config = dict(
    n_layer=15,
    d_model=384,
    n_head=3,
    head_dim=64,
    vocab_size=4096,
    norm_place='pre',
    rope_base=10000.0,
    attn_scale=0.125,
    bias='none',
    parallel_block=True,
    lr_mult_qkv=0.4,
    beta1=0.95,
    warmup_steps=200,
    train_tokens=657300000,
    dataset='wikipedia_en',
)
MLP neurons of a small language model. Each row is named by its layer, matrix (up: input weights; down: output weights) and neuron, and shows model dimensions 256-383. Each number is 128 + 24 x the weight over its row's rms, rounded and kept within 0 to 255. Numbers have three digits each.
Before each neuron's rows is what it responds to, as a language model described it from the Wikipedia text at the highest values.

Predictable word/phrase completions. Tokens that finish a word or fixed phrase begun by the prior piece, such as comm-ission, inter-act, Techn-ology, State University, Cricket Club.
L4.up1480:109095119107155181176144154068152152135146146134102092100153149135153125135130129143142043099099130127146124113164162154121138092138093099124083168126126118099089109109143138107148116087093151117141148112116095110108171084115135127137159115135107139116112113122119084136110172116145097100155157148092147113103115147148116173154125161127120164150140130134140148124128143116134135152128
L4.down1480:117126055135149116152139103120155119140152114130132108179138182138184149129119122107095077090111136178175117135094128092108113168139150112138150146163126156139131164088149169157121130176160098119106152149134126115114142139169102133140114104142119125109124126110113151119089125151138177106147139123161106161127166132115119095134129141127137103124105128140139127162181150142143124137130

Mid-word continuation pieces. Word pieces that continue a word split after a short opening fragment, like S-pec-ial, m-emb-rane, al-re-ady, and of in "as of"/"because of".
L4.up209:117108151115164130160131099141143096134148143090142147145114126135120102140175104165153132087121114141136082160100118114120150118134135137127138112092126148145175107130113074118152152107127135102112112104144149144100134128146144112166101141136160129127138125155134137099121149152133144172136109151122119135118141125133118081084103127110129157077126161106140140102122071140125133158162
L4.down209:139132130136104148131147098159151099118085171095144143158121109128088136119123115123155115177102107165130121098079111104104127136071145166152105137121138106101128130136124056144142149104113113133108142138155134153090148119114094146117109144155104123157103106136176126128132142101143135161117114129125118113154124140074118128135157160163115128108135127128148101129120173114085153128108

Mid-word continuation pieces. Non-initial subword pieces inside a longer word, often after un-, de- or a hyphen, such as un-ex-pected, mean-ing, loc-ated.
L4.up1444:080163136114095146146120091085140138154117117113155113130148199159091096125177123099157124053141083131171105120094161137108153168119149134119135122122153126163111140140145128133092123121099070120106136126095170119124131125086141128104076137161165098129122179094107165138153146146106072133173162112164081114134118092118120131131136146143133133119133125132119132159108100126149091120159
L4.down1444:092129155147117156131091139127168138089122149171123129097097091115114131132127125113140144120164098149148111124131110115114117114147161107149138103155117172113160121107151128133128134144117111143123175122140171135105159145120147106100121124129127128097115135173138142111112174137146139121099133101129124091115127148119105144138128089112128131085081157126129161102127178106143083117130

Mid-word subword fragments. Word-piece continuations inside multi-token words, often suffixes, in lists, tables and prose, e.g. "ted" in Completed, "rid" in Corridor, "able" in Valuable.
L5.up641:142081142178122154118061109148116111138105124123135143178152119110139097165112103137121149126127108165132117167122187146153152112107137078124124111168140094126115131165124121154168113089097116145098184132118124115107154102109120152126124116141152090155127131117144131105101096148141149122119097105150123100151148130163109152147127125094114124164117124085131108142126149139161115075150
L5.down641:165171117180139118115120131096118157140130126071162141117125081143103067073117104121151130168140099092145144109157175086139143147119176096168154115114108130146171091138088112127118132127155105151111091146139116118124139136098127163129134152109126104127113122104129130140138153150153142125144126135078144132114156163077115137149126141150147087127083137108146144097099128157121166128112

Mid-phrase continuation tokens. Mostly " and" joining two nouns in factual descriptions (villages and inhabitants, appearances and goals), plus the third w of "www" after Website: in infoboxes, and word-piece continuations.
L7.up369:125160153154144133095116094123095122111147123165152146115089142128122116134195079128085093102128081139116134090133084143168121131100183101083130119097116088107166126103077135126105117143136152104145124124117137150160112117110096124081094139178106096145154127137100152129140149120162084139135152127120118142108097118117149140118163139124140146170116162115161132105152129128161153127109
L7.down369:138127182070101116146106106151116138161107113103108082135180143101113119171182130165088152131097112106137154142127120125124083123131154129098091097131127113113144174170124120147158083105119117125115150152152092128157122132107140141111137141112075128125144119127150107130138145124100146132134184148121126117101093091130113112112130175154125116136163147076118121157169137162088114149114

Plural noun endings. Plural suffix pieces ending a noun in running prose, such as ship-s, prison-ers, loc-ations, and sometimes whole plural words like people.
L7.up677:109148123166168171097113096093114151110072115137115111159114120158138152105125107128155168123093104085158134136144141098141125128158141186139129140177102114142115148132118115098149123122116110143140094148119135132149119176170105103137153141161132111124126150118117112143065152167089131110111082150167112143157149067119114126130136121124129090109124079138120109115065140108164142150137
L7.down677:087087119185143074136143075144128131102124147140109139104136110151117172098140095095130174135165117145136125139095145083103151115166126106147155121123127136144132100129116144125157164132115140120114157128123148129123153156096101167133099144126114111156115091114126157143103100097163090114078134108168113147144140119155172119131134126135133103131135126135114191157138136120122165125117

Word-final pieces, esp. "-thing". Mostly the final ing piece of split words like thing, anything, something, nothing; weaker on other word endings such as Hannib-al, romant-ically, fem-me.
L7.up497:142129151099089125161093141147130151133086114147108116098163201129176089126157136133135138098127127148133193125116073156118113150131135115146129155126081123121133114175090141106097114104144150085135119132107133136128152103128125116143195112169152130102082105181062145141152112099150152149136128121131132143111098099122101118134179142106143135103138158132163131121142095061105075141123
L7.down497:141165112134201129122151095133083119150122119110152116135088082113081148115127097110148154141087156142118108150135141144127100098127124105140129090117167148181142155094115105147132137137125107154123104117137107130122145134137156122144107120138134121149117115150151115115138115150140127109110170147114170117166120088068159170171101131149137100145152120095126111120159121153154166090097

Coordinate direction letters. Mainly the N or W hemisphere letter right after degree-minute-second coordinates, such as 46°36′15″N; more weakly, inner word pieces of names or rare words, such as -im- in Zakheim or Maximian.
L5.up855:145086155131147107133116133115125138136135116121144095149119132113154071200166086103113140156147109118100101143121165142141111100160144145131110078154143107124134138146149109106134083136111120153126162116112115132138108111120131136165127126103074094117095084133105101136144082185118165101118120157189086148136097155134108144121134136102147135137114126087161135154117132146112138113105
L5.down855:098090123086109105067119127090131156153104109115108127101103160139146118116101122143151113085135142067129134156123136106101149172136128172205119150093093147122102083119153104148136145131130118133132095153103119136181153130133133114155134134171125132078115086109115122154125120167109107115146150121138132120055139137158134106130131084137135116152086160156176113137079133181078103129130

Number and quantity words. Cardinal number words and their final pieces (f-our, fifte-en, s-ix, four, seven), quantifiers like many, several, few, "of" after a list, and the 0 in years like 2020.
L5.up795:127146111150089142108180147123127145089109091132137121124109135132095096087129120139113105112121135090134193106159151109140154114147155181126107075112161138089201139116162126128141120127105136074123129149136134093128115164150119113162126135118141097080105147132085166101126116166108156133080173110086100149139116124090126185127117177119114110094163156176119134098137133139106130117080
L5.down795:146089105138158095104144163103111138114162132120131131119175111121061131153120147119094142116093090158150121145144126099158163145134152110122149126119150116125147147123124143107134124127140142116163108135163128118077126160126115163200103120147152108126090109140151170105120105161132122159116175112141157117116117104080124103149178121151155150134090093120122112089141163153143109153095

Mid-word continuation pieces. Second word pieces following a split-off first letter or consonant cluster, often C/c or sp/sc, frequently in section headings: C-ast, S-ched, sc-reen, broad-cast, sp-ark.
L4.up1368:092084123126134127093104118124150152214164117137130126111114093121073098134127133106132118096122122071087149122092127108119123119076146146144151189074095106151117137179146132141141154138171110109140121131112088172149097148110168126124116140142143143116102140129135121190149120138136157133180109103122101142131120135134159077126128145160150152099130102088157121070116117137070126156100
L4.down1368:144162127143157160105096074148134109096142135122163126103150135157119104087129132150144174152158125068099148126101165148122147148181096164135105137116105122135126107119154153165136146137127139085137090120118119198125139119156118158175141153103152099146103103136098149138128118137129141102160103144138081128148105144092121136151165104128149150147144125154115152143104129122129154123142

Second word-piece fragments. Second piece of a word split after its first letter or two, such as F+our, St+ra, F+ac, un+ex; also some "of" after number/Board, and commas in scores.
L4.up1356:106177138080101104106126145107104073118141102120124110113115096131125148089162086083138145147100121101169111216133151156152117124168152136133136100133084083094127140114127160128140119107094103137084114157108125109150137124121168115082086117134120106120078183190130112128139089131159100131091139093174112160114152120158080118099120147135071120134105150166083169092131121130126176120133
L4.down1356:131157138124142082080123118129134095103117089107123128157122085113126150088138119117109114124091121115147131125100082106132149139114137167081149121140159102157177160096123108095114123101153163153130123136156142137119139190103173166130114172131140087105106112123121112088128137162120147139141123125106131130136089111079156165127133108127154087177133168126122117154140141101112158119091

Word-completing suffixes, LaTeX operators. Two groups: = and + operators in LaTeX physics equations, and the final word piece completing a split word, such as cop-ies, par-ish, submar-ines.
L4.up1154:130115118101169109104119174107134135100149144118123120160151111177129128133133118181169136099107082124184119147149158125145125147156128118131109144113128135123125114139156129095163125132139147154140101103124177175136120158137097147107165125096131126127118145116149141152109119117101148151174087122103127153138098142154118140097119131067164122081142171120142154148149120107126097129145
L4.down1154:139123116141105083113095151140128119096151118117128082125152142140128093143157161109133136133143128108092143104133106145153138125102113143126144132137171128164152114140091141125137173151157089157141166159157141145122118148174161122162144135139150118111119111086158158117167148122129168069120122110188140146084109092143140102150129094117117115131113125149169140129196122157127108108075

Final token of names. Last word or word-piece that completes a multi-token proper name or term, such as School, College, Music, Madison Square Garden, Conference.
L7.up1233:122149114125095124129121117136155104139150105096149139148165069148127132117101146145120146119110101122107132117121134150131139141124134097109139121132185173110107131100119119128130146132123137130113195133090104154117114137130155147130134144142134113121088163152113161109080118155130098152118131105121141151116118139137136125140052092104133122083115104113098139087119100115124120145111
L7.down1233:106172144132127111155183153133167129145110128132145079136078210104116128161168179106111124128102121109153124121101137141129114134134118148135145129136129130105146159141159144116071135120120151112120132135086120109154154110149095104118134073175145116107112175106166168160112085127143153113111119080149116148096103128105143164112151158095157157140119113124099090119131147091119115119137